Weights of a small GPT-style language model, trained from scratch on English Wikipedia: width 768.
MLP neurons of a small language model. Each row is named by its layer, matrix (up: input weights; down: output weights) and neuron, and shows model dimensions 432-495. Each number is 200 + 30 x the weight over its row's rms, rounded and kept within 0 to 999.
Before each neuron's rows, "fires on" lists the tokens most often at its 100 highest values on Wikipedia text that the model never trained on.

fires on: ",", ";"
L12.up867,162,185,189,231,215,208,240,263,206,155,222,240,206,178,243,172,196,198,203,204,212,216,206,204,230,233,187,198,150,175,210,292,204,227,201,216,245,212,236,208,163,205,229,150,212,205,152,225,202,204,237,200,197,210,217,240,183,188,191,221,237,209,192,270
L12.down867,182,221,168,214,183,246,163,218,164,253,258,179,231,197,229,198,226,232,213,212,234,268,192,181,192,217,225,224,195,195,161,194,194,159,181,267,168,205,194,187,232,215,179,188,223,235,185,177,180,229,193,228,252,154,230,163,213,228,170,188,202,239,174,174

fires on: ".", "0", "9", " |", "8"
L12.up898,208,140,211,158,174,192,225,190,188,192,201,183,216,232,206,197,203,193,229,172,193,147,237,225,182,241,207,237,230,173,148,178,206,208,177,197,193,177,216,221,145,202,164,212,187,220,203,212,180,145,229,228,180,208,196,177,201,220,185,198,215,188,166,184
L12.down898,143,244,233,212,190,257,254,225,223,209,212,201,186,189,202,172,196,222,169,200,204,215,195,196,184,248,245,148,135,221,210,222,192,198,170,197,147,140,225,201,210,228,137,192,232,202,196,204,170,215,223,204,229,203,188,209,200,250,185,196,115,209,216,167

fires on: " ", " (", "3", "2", "6", "8"
L12.up611,211,259,192,158,182,251,180,223,171,202,170,204,159,248,192,248,180,208,185,157,205,240,146,179,172,201,157,191,192,182,198,188,158,187,209,219,217,182,206,227,234,176,231,206,226,209,212,219,192,172,205,197,164,209,167,179,194,132,248,202,175,198,224,204
L12.down611,222,243,203,202,187,224,169,211,167,188,171,239,193,200,205,202,246,151,175,157,150,184,215,173,212,199,197,240,117,194,207,266,214,184,218,216,189,124,176,183,235,158,189,183,237,195,176,191,247,198,233,194,184,192,188,216,141,177,238,204,207,202,186,168

fires on: "|", " (", " ", " st", " an", " |\n"
L12.up2673,211,189,183,110,249,144,184,177,183,218,231,214,202,197,188,228,234,215,142,184,170,214,199,145,218,149,200,221,206,199,189,196,208,168,154,185,162,213,217,157,190,233,226,189,114,173,233,186,222,135,176,216,191,144,171,209,188,171,195,189,174,136,206,214
L12.down2673,203,192,169,172,252,198,190,176,195,190,231,183,230,169,143,210,127,185,191,214,182,209,221,157,223,236,201,205,181,209,175,251,221,213,194,167,176,190,155,170,178,166,161,119,194,152,188,197,248,190,199,198,212,175,244,181,223,176,218,225,207,259,195,165

fires on: ",", " |", " FRA"
L12.up1218,139,262,171,142,145,240,211,187,186,231,167,181,202,135,181,184,271,156,245,172,152,246,195,210,164,161,209,241,175,190,197,244,240,225,237,179,243,182,183,195,202,198,173,153,196,189,208,189,159,217,170,211,218,209,146,192,210,260,164,193,194,209,197,194
L12.down1218,185,227,213,220,207,192,211,184,217,174,135,208,185,150,152,225,191,189,242,208,180,235,184,203,200,173,215,253,264,215,211,195,219,184,171,182,217,179,238,201,217,230,197,193,196,165,166,196,153,219,185,167,218,151,239,160,187,174,146,188,201,255,223,240

fires on: " |", "|", " -", "M", " at"
L12.up2099,233,210,156,184,157,213,177,174,249,165,207,175,189,194,183,225,197,180,190,224,189,232,193,238,171,175,208,219,215,176,261,262,147,227,188,135,194,246,194,226,190,235,127,143,186,199,202,219,224,239,217,244,180,237,229,172,225,190,246,195,213,166,198,223
L12.down2099,230,168,215,268,198,171,206,172,197,153,167,214,191,163,185,248,220,171,192,171,179,198,221,213,215,231,181,248,250,166,243,200,199,241,167,192,251,263,227,226,205,246,170,212,208,234,198,171,206,268,159,234,179,232,248,167,226,184,196,220,219,197,214,245

fires on: " ", ".", " p", "in", ":", " State"
L12.up10,210,238,170,226,223,128,223,204,138,251,234,171,207,222,227,173,213,184,209,177,203,224,249,191,190,189,231,169,230,277,175,194,208,206,229,208,154,174,202,224,225,181,168,196,199,150,180,210,242,223,186,192,212,220,207,190,207,223,212,192,213,193,180,174
L12.down10,253,201,209,180,130,217,196,188,226,169,176,169,248,182,218,212,238,184,186,204,217,194,227,98,216,240,168,252,205,211,217,195,195,155,231,160,233,173,144,196,216,190,194,160,193,185,233,201,229,212,256,162,204,231,197,172,199,218,192,218,197,205,189,188

fires on: " T", " Mar", " Ch", "T", " St"
L12.up95,192,234,167,193,191,169,238,161,180,169,225,231,179,226,184,171,207,258,235,175,195,154,187,151,157,260,141,217,174,217,161,210,181,218,182,226,195,210,256,223,176,158,198,179,229,191,245,154,231,237,195,259,239,188,207,252,131,213,200,223,140,219,217,187
L12.down95,228,186,176,186,210,228,177,199,188,248,187,168,196,217,173,120,214,301,213,168,160,198,168,189,179,234,164,216,162,195,214,189,175,208,139,210,218,186,196,233,122,210,227,207,194,178,229,211,169,156,187,257,203,185,234,222,216,238,162,179,125,184,228,171

fires on: " ", "'"
L12.up332,207,218,163,203,198,237,216,153,179,157,180,222,183,154,202,173,204,208,208,235,166,229,203,171,204,197,235,234,255,186,219,181,217,177,179,223,235,187,208,220,192,189,162,240,215,210,193,216,187,196,245,148,189,199,173,189,193,186,229,183,183,193,213,204
L12.down332,152,214,217,236,115,191,233,252,203,204,211,189,185,218,214,193,258,224,211,176,220,201,160,188,224,238,191,200,193,234,214,220,230,130,223,203,179,187,215,145,173,162,226,164,148,185,230,217,227,201,193,155,186,206,191,201,158,220,228,221,195,215,184,199

fires on: " on", ",", "-", " On", " under", "On"
L12.up299,217,198,213,191,199,200,243,239,238,283,190,190,232,196,176,235,187,171,134,177,213,157,189,195,234,165,257,193,157,184,220,196,162,209,181,173,205,190,210,200,217,184,175,169,198,221,224,245,198,194,218,196,202,132,172,240,250,237,203,179,203,211,184,205
L12.down299,225,150,221,158,191,189,165,231,154,200,195,225,144,224,185,224,167,195,168,233,182,255,204,205,186,197,257,231,209,215,192,256,270,184,233,151,186,168,192,188,181,195,196,189,208,159,178,203,216,191,211,142,193,191,193,220,271,186,212,203,204,220,144,193

fires on: "==", "===", "1", "0"
L12.up2387,189,228,203,225,157,196,175,243,212,200,249,244,181,231,215,189,168,227,210,229,244,216,244,152,196,247,166,176,193,211,189,201,215,220,210,185,225,174,140,158,200,227,174,167,153,225,251,170,248,218,270,202,226,187,228,184,213,216,177,136,223,142,179,222
L12.down2387,259,171,172,232,179,172,195,168,205,213,270,206,175,205,219,210,176,224,220,165,243,246,166,171,184,185,181,156,216,185,193,181,172,180,175,214,234,219,138,224,161,182,174,180,230,194,189,161,215,178,199,195,243,211,235,205,199,256,205,205,215,186,161,283

fires on: " F", "1", ".", "2", "8", " G"
L12.up715,214,192,190,176,231,237,218,167,231,149,155,171,165,178,244,190,233,265,207,237,170,182,162,154,203,169,195,216,154,210,165,162,255,142,199,178,224,203,182,218,172,153,231,239,188,210,203,263,236,228,283,188,213,199,184,216,203,188,211,184,179,147,222,225
L12.down715,234,191,147,232,225,223,220,215,181,225,185,225,191,205,203,170,211,209,137,172,171,242,137,210,177,231,170,194,150,220,160,191,183,231,182,212,197,231,252,246,156,202,159,173,208,178,199,212,170,200,213,140,184,202,230,171,202,167,204,205,221,197,185,175

fires on: " |", " on", " an", " ", " local", " former"
L12.up2093,185,218,181,137,246,187,215,159,173,167,181,303,238,196,215,222,195,204,245,193,177,241,188,179,195,234,168,169,208,209,194,183,190,217,178,249,218,187,223,206,176,221,207,172,165,204,222,228,210,197,230,213,210,227,261,181,188,201,183,173,205,136,198,153
L12.down2093,214,191,173,227,201,209,200,161,222,205,173,246,240,148,175,184,163,169,208,203,196,205,203,185,177,212,153,209,239,225,143,206,250,176,196,269,178,268,233,148,149,105,211,179,237,200,174,182,189,182,193,230,232,160,173,200,231,241,162,196,219,217,244,179

fires on: " T", "T", " t", "-t", "t", " "
L12.up1045,213,219,218,186,218,208,184,216,212,183,230,194,232,218,201,182,171,204,158,214,171,213,201,156,218,178,187,184,193,156,240,203,202,175,199,171,189,260,181,210,183,177,184,193,170,192,263,229,164,218,172,173,241,220,216,159,155,235,207,195,179,173,198,187
L12.down1045,212,189,198,229,206,158,172,209,192,219,158,189,124,193,200,224,208,245,181,150,169,251,194,170,226,149,207,218,229,234,157,148,207,191,155,197,191,225,228,185,163,214,212,209,189,188,219,216,200,188,243,194,230,180,136,203,265,230,210,167,194,186,203,217

fires on: "==", "===", "ec", " Ch"
L12.up2400,158,190,246,137,230,219,160,169,195,214,184,172,216,188,238,221,205,275,192,187,184,139,191,186,212,199,237,258,173,224,207,193,198,228,167,152,214,224,187,172,225,190,204,178,267,217,222,228,141,217,190,181,170,204,192,232,224,156,185,169,179,91,218,193
L12.down2400,261,224,165,223,161,174,166,223,199,199,214,200,219,171,199,222,235,193,193,203,247,190,217,179,200,184,149,231,200,171,194,169,189,145,181,263,198,218,242,168,226,210,183,164,207,248,233,193,214,190,200,207,199,181,187,259,184,210,211,170,180,181,123,257

fires on: " St", " Sp", " G", ".", "St", " F"
L12.up842,161,264,260,202,191,201,193,183,180,179,223,222,179,237,199,191,252,204,180,193,225,186,210,213,207,176,169,170,239,190,177,230,178,214,259,224,134,168,179,225,202,154,194,233,259,245,203,210,209,206,229,212,166,248,159,185,180,191,204,215,171,156,183,229
L12.down842,239,151,145,234,226,167,242,226,194,203,210,269,220,173,214,181,152,170,148,236,224,199,226,195,193,206,216,219,156,172,147,204,205,211,269,170,204,194,201,245,152,156,191,217,209,148,218,139,171,173,180,174,155,184,229,189,205,169,212,174,139,179,216,214

fires on: " L", " Le", ".", " ("
L12.up1440,220,169,210,224,209,151,200,214,242,169,166,158,143,191,226,198,187,207,175,194,160,201,193,223,146,225,170,260,229,194,207,223,180,238,222,202,204,175,162,139,176,230,205,257,226,206,182,187,207,136,196,184,161,231,240,226,212,169,226,244,190,158,144,227
L12.down1440,178,234,233,185,220,200,167,211,205,195,219,193,190,177,194,172,200,218,171,215,219,243,200,240,174,260,242,199,191,189,188,144,189,236,197,224,208,190,186,236,192,264,243,208,174,218,199,210,209,196,141,217,205,177,204,200,186,173,182,156,142,221,155,228

fires on: "0", " sh", "5", "2", "3", "4"
L12.up1978,214,192,301,203,238,201,233,205,184,277,214,187,169,218,173,193,177,202,177,220,183,134,222,210,206,186,170,213,270,173,190,219,196,211,244,148,245,195,164,229,239,195,193,147,181,217,206,226,161,169,178,319,229,182,166,232,209,128,222,184,202,245,221,245
L12.down1978,223,169,206,175,213,181,163,183,154,191,120,224,200,114,173,182,198,188,165,193,221,247,199,191,198,180,207,205,205,160,175,202,245,198,195,211,237,160,238,129,229,176,162,179,223,196,197,195,199,188,180,180,207,166,199,243,232,202,202,196,188,212,130,210

fires on: " ", "|", " b", ".", " r", " was"
L12.up787,197,206,143,135,199,236,223,231,201,172,220,189,199,196,177,232,165,215,184,170,226,186,222,195,176,214,166,155,251,213,218,166,239,203,231,197,239,191,156,209,217,279,245,164,208,189,215,223,235,207,238,238,190,238,226,193,211,177,262,170,246,149,174,206
L12.down787,182,243,193,182,170,130,193,185,208,202,217,183,229,254,212,216,210,274,190,230,164,190,198,208,200,238,181,202,212,193,204,176,210,143,204,200,223,207,216,152,239,216,248,163,180,191,235,255,182,180,167,205,195,181,209,212,188,191,172,204,194,194,212,205

fires on: ",", ".", " St"
L12.up196,239,163,175,165,172,210,212,204,193,183,166,174,228,177,207,249,218,173,201,212,213,178,156,178,223,231,194,187,267,185,194,224,172,206,171,204,217,192,252,204,163,193,214,180,182,230,229,196,221,215,249,177,191,206,224,183,189,194,189,224,212,198,168,113
L12.down196,197,242,239,224,214,162,209,175,131,211,215,238,210,157,192,192,176,238,185,177,195,259,167,214,175,251,247,196,182,198,82,237,217,201,204,172,139,209,161,182,247,219,204,217,212,205,176,201,193,218,138,227,171,158,167,221,187,219,225,244,152,235,180,142

fires on: ",", " as"
L12.up2286,232,214,193,184,230,212,234,194,152,239,201,222,173,189,204,211,221,182,166,218,205,178,218,255,190,223,208,147,156,108,185,207,204,108,172,236,251,194,212,197,149,218,240,130,193,231,220,158,233,216,230,222,239,161,169,181,198,176,135,203,215,214,188,192
L12.down2286,173,203,170,216,262,215,235,217,211,198,240,230,196,197,187,212,156,235,168,196,161,189,198,181,194,211,196,180,169,155,88,174,194,280,234,203,230,205,180,228,236,246,188,209,185,219,248,207,179,207,237,216,237,220,225,208,225,216,206,179,201,242,134,113